From a checkpoint of a small transformer trained on Wikipedia.
Size: MLP 832 SwiGLU, vocabulary 7685, 18.6M parameters.
Training: a variant of Muon for these matrices, 576M tokens, 4396 steps.
MLP neurons of a small language model. Each row is named by its layer, matrix (gate and up: input weights) and neuron, and shows model dimensions 160-287. Each number is 128 + 24 x the weight over its row's rms, rounded and kept within 0 to 255. Numbers have three digits each. A neuron's up and down rows have the sign that makes its largest values positive.
A block is one neuron, or neurons of one layer that tend to fire together. After each block is what it responds to, as a language model described it from the Wikipedia text at the highest values.

L8.gate140:146120137128118135135133139148099097086130146103121139150126149113119115162175143164116124117094171152148190137116142198135125138179147137130127152173104141139111163089141130131126139161163187131103080146136119149101116099121158163097127083160138130120105104132106128110105156110131091119127122128129121063083127076129092086107142141179113137128152090106136124117119159135142094126202
L8.up140:148171154128114119112137067154127106135110141086120159126146126138155140131178097138133148144101169095160129138146149065126126128107122154128121137141112149130154117133121127134148122107077129174076133135134120151120143103165135110124149090148125150073172123112120153147114128105147140138129164154142149117104127086114097131105056097171158106142140110104155117150156139176101157118165
L8.gate147:133157081134110125112168123117096132114135083106134113100075129144170109140127149111131117148118130089138108092146125154121112107140128099146151165137142124111093121147165151106093132132101136134127112159129124127144126124106115101119146059164128169151150125132091154121138127120183117144120145166116087194103154162153131114125067137144108164140154116127125173124139130130127147081132
L8.up147:137110092095143103155151135146144141127142153150138119121099155176118124121137167153139159122116142117138154165157133093140135155121112103114122104139114181152107131105117160107142126148104146095166101144108139152065136104126102084125103111120102110151154051138129136128122159150141115150154107103106141121107135117156115066122076098158097143116126152110143125151147106144144143149116
L8.gate167:086137151154135148136121113148086110164163096110145143121125139125092131126171127166143086144109140116132159130150117158121083134174139112095102140127171087059129120121085113152086133120143147169095110162080136141089138136139129106108114071152113124132125129178101155145135146126126164098139139138153095116119151120146104099143143120137124135116117130139102161150112133128120051126136
L8.up167:131153139116125128095146142105121116093143106126127094120138164092158129162067071153125083133121121134181106135126093124100098130115157116165107124158122122153133122135125153107115101112136154132134110138088170116118160102096131168123123076129138163117130116119102128117153096147135127154148133166126160126046190082150128161131124115129143123148129115126119143126104131124124132139107
L8.gate334:106073148102113129135124137159082092135097133107152112127162158150164118135124085107123116100087103118150115104102133141130144081137140144143129106080138129117078135131160092112104124109182125129127132108139157097129153149114126140156161101126106153153140131145138148092120103140124105157148133168116099084143118097114090116133083149160111137098138079107110113126134123168122146103131
L8.up334:142123135142110189146089130138154085129181116183096100154131109096147130125129127109115129146128141143145141153167110102141100095059200117158154126138132123143142095157162167162105160122123150147132119105148117109147167158117146115142104078119156119153110149104106135121149148133135137148086136135140140160148144162163166125115111116124125179163124169120148109121124167145123119129098
L8.gate576:128106093132143122125137117128141147098138123145184145148148170148141142137135095108089149107116106083159173119156108111084142116135132144129147132123100083096129121151092149108133153135155131105166141107117087121104121113116144111138155122124138122116082108091131123099138117132167120106072177142117127178082114129126113142107104112107117127140107129152098096112123109120124113155102
L8.up576:097130153145133107109122161084090120104180127105147148086130143126108123129156108118138158119102136121117118165111139145092103116180120099113098147146131075117158124156145144120122104120149177088131111095114131146115168103134139106140140141133102068134096165163143166106121138125125075119121135079151131105147134076109123085156121161104121117125163131145141121111076123128141151152125
L8.gate656:121083186069115097134126116148145138145156113156131144087109123158130118102145091148114127124140171121156132145112124117121121121100140132134098147126120134159114095129173134147160122111172184098149134133102143154123160150134110130171125126142160126081130156144155113105133146148093121138108143116113137135114096109160082102142105164140129132120123061153092137143140139090141122110173
L8.up656:139100134125105143106129142146139157147137090115124131097153173083168088095141087137145150149136118132110175155135109113130147157131159143132127101133133140144077103112116109121112110097107122148093159115153121151099095157122164111166127162145153092107143150107176108165151123116131136097102108087098174139096091132139095168160122147118108133090122134139125114154163115104083148152164
L8.gate797:157145120118125097131083186137139119156127151147161094162137100126149105149144151150170125131131150128117104139139145119138156159112126139121107140159102119122103129109132141117116171133195135136147188129143131133101136127143117117146153132142139134121116104130112150182133092120128135137114095139162112109113160138102152140148149133174137113134155140116117122114084115121184117126142
L8.up797:128150172094131141127101134090124129147108164106118185166139093173125109130128098127120143130143153090113125111119126124146155156186127151145118126118097105153107135163141125162135144135112130108105128194168135140138139091148102124151132144111167147143150139091116151172141112051114111174135114085135162087070107172101106125147107174119141142104165109110116136158157134137143131138131
L8.gate816:124108127129135198111111125030135131171130114192148114125133151115129085121148106110142113140115155125141174115110133142141136128145132085131137133117106121132107114112132155107139116099181153171126114167165108134087110089130148077110073110136069112162133132122119117081109185107122101102132118102125137139127108101134135147138116109149086094063156139127143137137134174135127078130129
L8.up816:120118122115165166083137090090100115060155084101115132136157086151149121144092108145107074138139100093095102112140119123167118132124138134112131137120105139136120114118139125119118118154141117163106139143145100144134149160140135119143113104112139120144112084111110157127176162071092126138177167109121157100119150134123145104168135095131129154142162130092115148133118167110122087103132
Description: Segment-break punctuation. Punctuation or short tokens that open a new clause, subtitle or cell, such as colons, dashes and opening parentheses after a sentence, hyphens, and wiki table cells after |.

L4.gate303:107097153150104096137108120141122124118115111149130133130111143170105123080105134144147118141100112202116127118122152118106157107118136134127145165117126115124090176122139122091167130124122114115137156115091129143144126163115155124139098094115159120142099125150114129160109126099112114187161142130137115110149121075112097091129121126153099117140149128117128134141154151132168116098108
L4.up303:156127145129112139134127121140136144087139117171147129128103136157146124133085096124111126112127159165166122156105130157103150078165143130163149148127145115094181107129119114123148124135120181118133194114120125133149151168087127141120094141142169094125077135180132171146139131141127110146122126085133144125133161142124122156133070100129152106151196093145127183156103126121118107128110
Description: Person-role noun endings. Suffix pieces that complete nouns for a person's occupation or role, such as guitar-ist, crick-eter, cur-ator, wing-man, plus whole role words like Actress and singer.

L4.gate222:146084102135179131145135116110137109126113172102095095121130123111097118068134148133121098123176105140161122086123080140132145121143100127106123109163125161171166093134134124161127135147188128099131105123076093174102132139075101112087101129141115130141128147107146122107120166150114130146119144135112161089138148114072096151159107108181129086135145144114150167153106112104148098122091
L4.up222:115150144132150094121131120122127137180124136158139099119146157119160115140138108144110173111098111132118124139143116125169113140075106104127161137139145156152153101141130152145113138119152129145162108142141155119107151148101128181093093114041115141168096157139141135134118159158131129149122165149172092141148129125150149164142126108174087125093115163106155135168108130122124118126129
Description: Sequencing adverbs after subjects. Temporal or additive adverbs right after a subject pronoun, before the main verb in narrative biographies, such as then, later, also, eventually.

L8.gate42:125139104131151146113120140148111148074147100154137123126120138143115160153147109045129137167150087132151119159101136158103149150158150137168124177131170164134140135094120158139143085118115112098137121131151122129086165091115162108137124105138163086115138108160107140107175122123115099160107134121085127116159117116154120104091126162112139110142163135121095145120141159162128124152141
L8.up42:142118160100100163154091090106136114148158115113154130122155131145106124126125109150129136181100130125134147132150119117140103079134108137138186156120117096100139157137096112118104155103074118099125109183117119127127121121150137150108152161136098122120122152130114121169144111097166147118151155177160160102116141128132133140132177098114098117112150130171139116133151154137102121125148
L8.gate158:118098068093109107144116106119118154126121127098168090086118116148141103131173161130145071125135121134099152099171112104118101118157132142143099149123108136150117089113134135148084141105136148125101149156153129140156093110135119143096135141089125133123119148079142155138118141154100082165155147120131141130102155123162104072151150181128102097116133080129119132130138171146109149110125
L8.up158:136072117115086090122144133110104110154141154117122107121101103160126150159119144160102136088133114111124105098140135103149153132089099109175110108119171134111153188173121100104114126118109120089110122088110104128133100112104095159113128115143126153096106098164148161081201094121153151095143169134150133135161167129114110131153143155125108133123125170129143122182108149132159103115140
L8.gate360:151147118146078170133105133100147104163145131137134110098169136073083135119161132111136124091114160123130081109087159124124126111114124145142149123118125144115149118115124109126126086135133115164121087140130093126086125138090150114105144124110140135123165143123140158181152105124137121164115123118122160154101096113148165131096136137127139092132087110136154096057163132154117120090092
L8.up360:180084099132119102160133119122142126139134142156078122086134131121096120132108170143105122157116125118127134125103140144160151118099115137137150144116131110140095086143129117117093126127162140124150153117071148146113138156072124106119144170130136158133128097134151135145183151107157108140113076115122141154175155094107124138130142140112103126119164121068117144131112144132164133118113
L8.gate398:122166150123112185171157139142142137108139100183164115154171119136142140086143120141136110170135115091136120074120130113165125147081127083158124132100130130141109147126092098118106089112117136118158173128120109112146103070128120129140109127065168104117118113123118172151134147131153082104168111112146117143084143101172115149171141147129120103129131147081123152135114126124169123121110
L8.up398:129123102128156089078119125104139097114132166131125103151139111144125139172100090121119158117152144121106118148200131137153117124131139101157119169122130161153145121142148148120114095115136124109132156103131164122127131093091105120155076123091072124140139159118145153172129124143193097122121164135161176119140100151154133132168131145132102106133131143131132089125087161165102128130140
L8.gate451:102143151150114129135122164152131132154095145122123120155145108117098126127105099116129108142147118162135091137122112135129140139122138161125120152104146160110162118129111103136124102108146123110135134154131101149149145150122153151139118126126105095124149154091071152189112160119212133155143147100143141126105107115138115117141177158134150135114165153116122113184105154102162110148135
L8.up451:156158148113123155149162136123090118141122135110164148088135130102142121105129112135137127172136139136146116139092132130154111106174120120123116130177133148176143124169133133180140115138157123119105067126135113141123163124095127120130113126130130107088135170107093144148144126165166140092100103097108087066134098090108108178132151181163115151088150169166132097137142152149113152125110
L8.gate467:131151110125127116113117151172107156120107149138146147101107134154113149103150149155105131138170165144172140106128096131133140112120111141126140095163135099139115140118115144139146117141160118132117112160114110149154087108147150096162181134144103145130125120130123132063123119108171123143092123154135090178164180140135163135142127126108108117117129142147100145133147164196145105066146
L8.up467:110152163148143137136121131122127133143141160160128121129143098118120165143100120157185128137151150140091086146116122165141151112135170092127099137161125140071121140144161145147143165120099114131122122121124116145110154132124140113090121144104099105124122145126075166122125106132137125118119100145110150167140090121084106135123153165158104158084106102117116114133123123150157148079094
L8.gate643:165102105118112118155159136114117153112118174150107095144140105137096120115143151131104143097104092148144119130109177087105174114140151173130156159117103130123147126065165144153102102141129074136113154089139136138078108111111116054126133149145129116126117178165141152152151113123189080068131113144135166120140157089088146157120129164119123127125073119155116164137122138135140115097132
L8.up643:108144126110131148138144165164107118100157112092116136108119104149121185090150159125114111129125083128135120156158145161129122140106133108136166116178140145142117108116109126115134163123139126117121115125130121071110139141114154124161138121123088127162119176144181118114101121072161104185123089154131117122118148105088119139118168178196136117133156160110104107100125125172120120089126
L8.gate706:133149135092155123146104147152118124107174138121173095114131117153109138113137133075113131128141176128181158147101113101126107159126143135182133180135133117146090134165139149126115094150143154165131121145102118206079138107109142102166123094092150113146096134167100154138167069084127081161105121146140103111146114142123144141109137132133139100105191117087107078111135158110144138139123
L8.up706:117117112152133148126120128074145123147115161177103175140120098136107095123136076122171104133151143136164158163129101123123129076133147090112101125098179182130122122165097134145113141101130163116123101157147128139156149125091111106110160128134121165133106149147128127139100093121132101164132152135107107131096106144130095122134139142099127128120111121102164122125164133148123142036144
Description: Pre-verb auxiliaries and adverbs. Tokens in the slot right before a main verb, such as auxiliaries, negations, adverbs, infinitive to or a linking and (had, never, don't, truly, to launch).

L8.gate210:136138151163132120146167114154142120144120077124107109073118122162152132122135110117156105163115120121139153126126165141146092164165108099110098147154137141134152128135151095097136125134121122129145124166078109141091109158139129148110064155145146129133134114124112093122072113125149137160107120127136119137147154102123131107118124114048145132097104137113127139131117136090150141093141
L8.up210:158101111140159092118107168144145113166151132140158169098114125099114098130102113141130122132144141145117099135155112093117183161121110125136151154136145107111166135128154104143131133065106142132105133159159136131137126127134085107101134142148141153158139158110114125132103118160111131125086140128158119114165126130100160142136123087101137142116153123094103065187129143119117146105163
L8.gate447:151093141184131099140160122171136149100139099112116132133133130125163132150107121100159117111141091137126099156135123106139107082124110114128157124141114098146137129150155096111086078122157119153114151115129085160138159131119111115168064148128125149128140159142124114123116119090134132148115136144132128113113094158141127134167104148121094087133118102150130126135105114094146180135129
L8.up447:164131148183121122133141122137124130121156110137123112059131139167124144136123131169146166132103126143137114127098152104139111100109124153143136134115122134096132128099123129104145114113118144045122146138112125129176127162126159118147073176127154157151147149133135164125110185126092117158117092129147085137160108137126121127133157114137113117104132133111108115157107159155132169138136
L8.gate489:137112143155153138129152133173097124190126159130138097109135074118096116121139086163114158135086153100101119104137130161112102147136165157122142146142128113149137111116154134131103095100162163141114099090119181126141115118124142119103121109097150237118142169118135143078140132137114139143132140130154150152108112077142122154173162164136133145125183143145086118108137153149151120115110
L8.up489:098111140191137172142137090124102126057101135130123167101161110131096116136161112151132116119119135154088133104119137079135126127131114133133133135103167138137131125135128125086068118091127169096105094102131163105155103104138139191112105103133100170148066145137150119120123100120152117138131117168146161098102099111144103147164169108093169107155134126138136117142111182103172153112164
L8.gate563:163107152061113156148111126138116149139119162111173109076086102142127147133132113124134102127121109111150125126127143112147162139075121153113169144145171112123131109127153131108151114140121080103133129156092094095146143124148131140147144105107116127162180125165103108132147138172160129136155142151139133116147145116097146155133121158095160115101127124116141129163140144103148136148130
L8.up563:150086130129094125126120133101162114092137178133179107145135148154141162131174174170140144154072136153159116108144125122132135103148119132136105117102159097157079164133166150128140144111163139127077142167174164115110139096121126118126145093101150136154108137126147150069122150131088136074137136123101119142134107116137155138123175157182127120115134170078110138159117116136099116133149
L8.gate605:080126145163115133126147145149123124168171134133132117089089096130088116098107118142199113149153135158085123134123137125118092108092132143110167129164135154127125127109115103123163144143115120112134058122104086077159112108125167099080083104100108127146127135112182101118141129131104155112102115142121114107178137106139157143175116127140116123161163126118119138109157135129144112124123
L8.up605:121174154171092115110181155128085144156097116157137085065123160174135089136107165101106130108142092161107139137119167105092104128088165111097121132125184126146152121123116106112121113169112172119113094104105073107137105124163132104125130157109108114098169106136148102182158142100099141142134151163114134138139126132138124129160136111126136109168160146080114097145140138099113088130112
L8.gate713:165113139160137119153144086168125124105122192121151075099150096132092102097138131129135140095128122135096131119142098151073136081146122112147134127131155148136164112140141138164117137087140125134067104102122104109146138124106157152129128093140146121106128143150146147088061109129148125084098125086121095153150130082140134144102145094094095086164124111158111149109148162110105149144087
L8.up713:136122144122112151130123106150095125120162130156125147132128100128118124200117153160103095116088111129173139108146159088153117121151126122087098147159088146146110142126128136098157119082146131117116138076132144154165132141120147146120116101084095150127162153127105136114148125098114105162071110150108112123123142089157081153157140162113112118106127096134130141117114112120160125113146
L8.gate735:111124155191130144122147126090153126111143154147154098103137097181109166100116133125122116133091125137141110118109160119149190152119145164122157135123083138138091165111180085146115136082135137130085105130141139110111175125098142113168126107158151153090100124140110151158098149112181132149098135157132113091129137128125154117121136097150117086094148143143159156119136100182155115149144
L8.up735:103101094170134138073136075129107063102138125119136116136106161127095135132093112144105116149105124160127092147109119069131126107114120103151132161136159109134140151109151164093090108158103159154093157149112132139104195165115084157078112143109159127136109128123128149095112158149189141100168128147094135119080146123126127171076135099142118130115156143133095141140137121114114135086119
L8.gate781:135149156139155092127162093122158094112141087090148133119154143145078183099099109077083088127121150097052119140130153112117160108097128137118125105147122071106157135074151117086157077162103108118105137148134073133113126091136093141120116112139115118145091162143120109142172073119113081089118084157108106106150135077130155118126121133103140123128116123160141085124154132112167143111101
L8.up781:085109111132133109153086158169133108112116142119107105090108085109138105140094117144140137130139122129120072141117155115106085139143105127133116134140154126150113122172147114087132102178145125165098116139155134120112162142106152160131140088134130155140124120113114124136114147124077134156134102150118105071170160141124146114166105118126139111133145131109092147116149122156096097145123
Description: Plural person nouns. Word-final suffix pieces completing plural nouns for groups of people or animals, such as sibl-ings, danc-ers, teamm-ates, l-ions, often in headings.

L4.gate52:113086163145111146120131102111146121121107110137111113091123196166160077158095139174109119164110125160133162089124165106146127132098095157121092164141112119129136164114120150133135115101102089099111115080088126138110176123133145126149119093112142121126127107140145112149134142141134120079154127134099119149071128131145101134106093133128081162126155111150118139151130142141101111098116
L4.up52:101110147101155161139101159140095081124104123134138157083153138157116153133165143189162140146098116137114164135134106168150111116125138129117147145080175119094134162116097167106123145130107133166135192144122136126150129113142108118158189102113128114130123137130118143122137148120149144114124134145126143144123139151082139142119106100124117116137124068134127152138154118122123111140132
Description: Punctuation introducing elaboration. Colons, dashes, semicolons and opening parentheses that introduce a list or explanation after a stated count or category, e.g. "two divisions:", "two versions -".

L6.gate26:144112107112093131171165110136113165139121109151126144109157106161132133084127129130092080139172190167106142133117090166090133131152111093098179109133139176135126143108136133124117129078095141087127142093148138103106120118122189144094066195079129102134130140135123139150117109145106107197116147138105122131161151132148140135118101108095114095127142146122126153134179128110127130144135
L6.up26:164122160132081115146126122134128117138118124125126143114112157135148095132118102118099110163125163122101127121128122155078121142125100142115149150115133098144114096111103130111088151144112113112133141154149108163091111126119148091111114114115142147129121092112065165108127144131150069153178143099154148107146103148093116112112122155113090109161142136177125102136111138110157130106106
L6.gate116:128137152168092077120155148153119124168132155127124104119137105112176172103148144130127072151140149136131186102152130135115099077132110189085125134129133136139144152141100092129128120118075133119143095134095136101104142134144091105122135104193108160179124122162143122158149142133113097144130166165125121116093128093104168102120123134132082136168137090135116153114159138074110121105116
L6.up116:089157146148155151131141117151143170113100143120161141093090131134145132159092149167105128144123137146130118122138145063108122120137136144081083120172129186164071149121182124110079079122129136093145135138124152097177121106104127129140098101153198106130108111138144104149131121142087147163147140143089124123124092132122194076133119137129110134107123144125202091094097141137148131116124
L6.gate257:115135131165117136146120160141151146144139115088129148119127115176135142146121113155144109090153087134112106114133097118102129162136073159118133193125128096094161114118126120102117141135110141143112177154078088145127165119132137150090133127093134112135139134140119099176138167163114141160118138116116091123095161090101149173116141135121109125135130135095162109160126125100102062148131
L6.up257:107096145147146094127151143137119137152169121171095124094142089149076086152103119091105145137101136152119129130084130146087107148068139161122158174131104113141175157144100147123154144169103117144145103128126121160140118142112176145166121151099130122144131155143082148151112154120089094127134113136149124113132162149142130120159159148138137121119094101115167132187073172110136096101148
L6.gate262:141116107120120105137106146121152119158154155151136107129143135140111124142151135151152106177116073125156142091130119124134097104149119154141126161101104115162149173164080153105127083167129122154126130175131141105094163117121131099121133133111064146166129134116140122114150124095144108140095131137129127121188166116157145125134153119125096074116155137127135128153117152112132107106082
L6.up262:166148148139113102132101155182096093110125141141086132113148098118127138094155124161133107139104114071143124089143104086109119144113190120087119164132151096108074096138138083155163111121132119125090129111146129148179105141159118146183118109138104180093145124121161102110142102135132157125151109146092146134101098130055113163174090078125116117151128133117115114102137150156129107104149
L6.gate353:127187116153112119156126100164128111106146138111116119152140070147134131142109154147149098124100114151093134177136114105112142117064128137119143140102155154085133105130164161107096133179112130112131115092115105108146194144091109140116128135116140173082140112120160133130142118128109121129146123135170110088155164113138117159152147113168107167121188135089116111136124147154118092110150
L6.up353:108076122162092096101161144126149089117091152125112100101109088163115112099082152129117109136112109143097113119064137090177076130096078152106148094140119134155152155144120138118128106139071101105102154147142096121115133144070148134135132109143132134133107128134098120115114143112147134188100123182129133154120129133155189138157114129165164109156132094131115085162125134119107095134091
L6.gate518:119130156112092115118112108115116159144145151149127103119106101147157124135105147138143133145130119126176126126162164155093084122136139148137108130142172110150130122086092124124121139150146130121095182112132131134135130085109146149139087122125098160110123141113153088132089099150134141161133165143166135114070159094157152132130153152146156100140104127105139141121142111100119136128146
L6.up518:111140153106096127106105111128132150162152092122157157097109137177118132158164112143101126117154125104142109126158163103112102126121119099160162164140126116093140127165106146086096158168140090161118164110095141139141103117124122148099133091121107131114124182093110104119099112149095154134165114142130094105117111090139151167163094146111105151133142149108131197145139108122128130132115
L6.gate690:170115130141110128144181156123130139162133153185126148134115104121132133165096139117100120162106121190120133120125113125111120109162113141102143174136157126138098175145074119103129085114162132115118187153143124144107087103150146136131142091101131111095139109104087120141154130095103136146127143158129097086123198081137126117156113155182099122100148128091151104127196088087158104168100
L6.up690:140109143127132096118116147172134150139082092155125083122117106137136154122055166115099134150086070191128135109114095152146143129139127158071147135166147150131162127132158118125107125104107150106121160151098104132147111147087137141131138089132120177157094133135119149114135127118151162149115097102161104111120149107151136180135129087151123086127168127162123124111156126133117135108101
L6.gate754:166166157136150119149118198170101110123133118155120118092128149143151115093104144186111112150124110137152129168128091128077133190149132144112160125165157115112103132122134123154129139131136090116153129090114141110135087147074134147134117116172155151117132142138130119161082131145133116131104148172143111115125154097148142159102086114142097153137185136131162143146154131077144156126126
L6.up754:121152100134151121102171148126125170153110106122119091113100093145103146116111156123124127110130098140125148131154094162146103103117125097113102110127140165119143158125133139130155089118154105169134096131143131091107107131125126108172133112130138139109113126114125114128167139155129087160187091164124122146129120123152120091107116126123074122155129126103090133102148182150116127143124
Description: Agent-noun suffix endings. Final word-piece completing a person or role noun such as an occupation or title, e.g. conduct-or, bass-ist, crick-eter, industrial-ist, subscrib-ers, in biographies and credits.

L6.gate48:119130135129145172162114142123131136168151120082142131113119141138122110145148098157115092114159084116142091130136137138104153111118120167112119130136126142137117108146104129108125149113161127103154117132178119143170117149101108162173165119087137156109137154124129144153109099130131126141112073099139173114100109125128143135122113113153140149116116144127195109109148175172086105183136
L6.up48:129133127155142136159137130176151100134154075113101097136137144140147108111109124138113117114179121077121076164155159137110121125158166117116071171128128126118142075092143127156136128153116142091186126104118127139105154164094117098083167150139154108143117127102118162169125147106159145102117106091169148093104095128107128101119111152144145118112170088149099149116143104130160156169130
L6.gate123:098134147140121142122127134142168174108145150136139121102153118131132138163085135129140121120118122146172132123154122123152095123124137152105107147149076184128122163101140148146126143157197173120143128127125137120100156058120153101149113136110157105169142119107123163122124148140101112093112161103100083133167101089173167104134150166123151155115130138113116104126137137133154096138117
L6.up123:131133147134135107138126131147121112128113097130167155117169087119152133177126140120131100115101151134117151119153169112128108150107186164131108153110123133130120091107150149108091143142158100155132164133165128107141125098111106128123129150143106139088139120090138209132196166137111085118106156136118113140139082116096120122101135161121148164112093113126129144113130135102165149136131
L6.gate365:092113136154133101149143124126147161125084116179107160089128120133121134118131126106119109122128087154102159099097130108118124122127122130105176125086145165097108100102154112120144154119119085183092162107152154124132146148117147117084094193111147127100132147168113171133140172112199122166138179157117105108148113114122153163114126112115154111158124171137153129160122120131150089150106
L6.up365:154106155119150141119128090175131139168123138167091129151146122145134154080152102114125132087103134179131148093157125120120092148133088143164145165158139123113104132134169161127097110146176122141133141113153133126167187129147130143092136167150146118130108150114084126088120160132144101175123157161093109127121110153142118145146112114128137187150132176112141117099176153093169089118158
L6.gate402:105128117123120152098152118109130131128121092139113150132124130117135158082158136154125107096105095123128129116153119128092130141109129145146109125113136103129114137079139129084136180122140133112133144129146150161108160093091135167140146177138135118133152180166154139126143192077164104099081129125135124146114146128125151141118137105120155118119107180132180117143162103100142092136104
L6.up402:155118172111106131128114147122124156148135142152173173123116147139119139123185119121102115132073116119128129110141160094089139140175118125115106122082114126140120091109110117144158078139156110080119156097162196177083132098124112145162135165137127130155132141180099115122179120115163153136116115144175126138082130092152163178163111146096149129112159170129177114131130132148116118166126
L6.gate483:159066116136181090120165131145108142133135131120156137145122138142141135112136120148086115174131111121108149135113183130142147149110118129146094145132165142123119072078112118084148131128173139187167127111161100144087138135127104118163130167125090137106168102142148128112163138119171103131115106163109096135158109106119124116155111114110119147097149118129129134118133115146107080114131
L6.up483:098097115101154187141123162067081188100129114122203131090111124117167114085066125107088128123134131091178126137138124151128153091144129143177132138124145102144121109143148147138154150159146108136119137140114129136099127121153192147120140126120126149094157135130113132128113161147107127130098083096120137151110139108137158163133187189108094164138125130160112130160169078132112146134123
L6.gate510:073131073110137167173114167143167116159129079108149143136118115132101141103104106166107155131118122103127096180106100135113126137137118118110106146129110129120115150112196150157095140155166149108110086123098144162140154108111136109121170143084118141122099134155114145112133161066124133172111131114095124105124121089135121095175140126133078123169129154079141120109122129096137102132111
L6.up510:123153104154154121116141135116107105121155148091141105158130115139132168151144111154143150163120126132162098149089130107141132101083138101122141167100132132100120176107134121095111100154129130120141158170138155137127195073144135141122139174133094115164135142117113145134173143087150141127102143096169111117107125125126124141162100127116106117150147106101159146108127132104097104153160
L6.gate627:145130123074128133157153105164111089103143157158143116093152089133133116130115122116137149138119160102098109155127160136121147125140111142173171108123140140142123147116127131115153145161113145110145145102107118102112096104164131125119136145114129149166169167125105133108129134146148097099128136061132188141071129099169092146147084123110144109144130130139106101086082145156114122134162
L6.up627:109139144101106160095125112112139140133155120144137149144111102128118107101123144168117153108087129132104113141148130114109120117135094089117106087158126108167145118112107103125103127141163092137095152130143159141171156118101132180141150140133133097154177083112138147155120123100113140101126154132137136179109111051101174094144122143168134138110152188140176120125132108124092141124093
L6.gate644:113114121115123151164103148173111159098089142145135170127146132121089121130112129119125126122140112172149120108106115126121167133105141149113107150110110108102157100149183069108143120114092113148104111127119137117113088137126142143067158165127135164145088152142166144178120103114117118119145094137165144087121174143149108126143092126175103139119118143165105136182136105126124109096127
L6.up644:115142110108121161119149138135125119119123091127153088082129142153121134134148152161122126119145097096136119131107148139106096118138116107147130154181115124117144127121149113095104145104123164169131159095120112166098120134105120152102112142093107167165096114203086099149148134134106165136106113149164145099122163139097121129128110104110160125104125146123149192110124143153139102131118
Description: Verb-introducing function words. Tokens right before a bare verb, mostly infinitive to (trying to get, necessary to reevaluate), plus would, not, n't.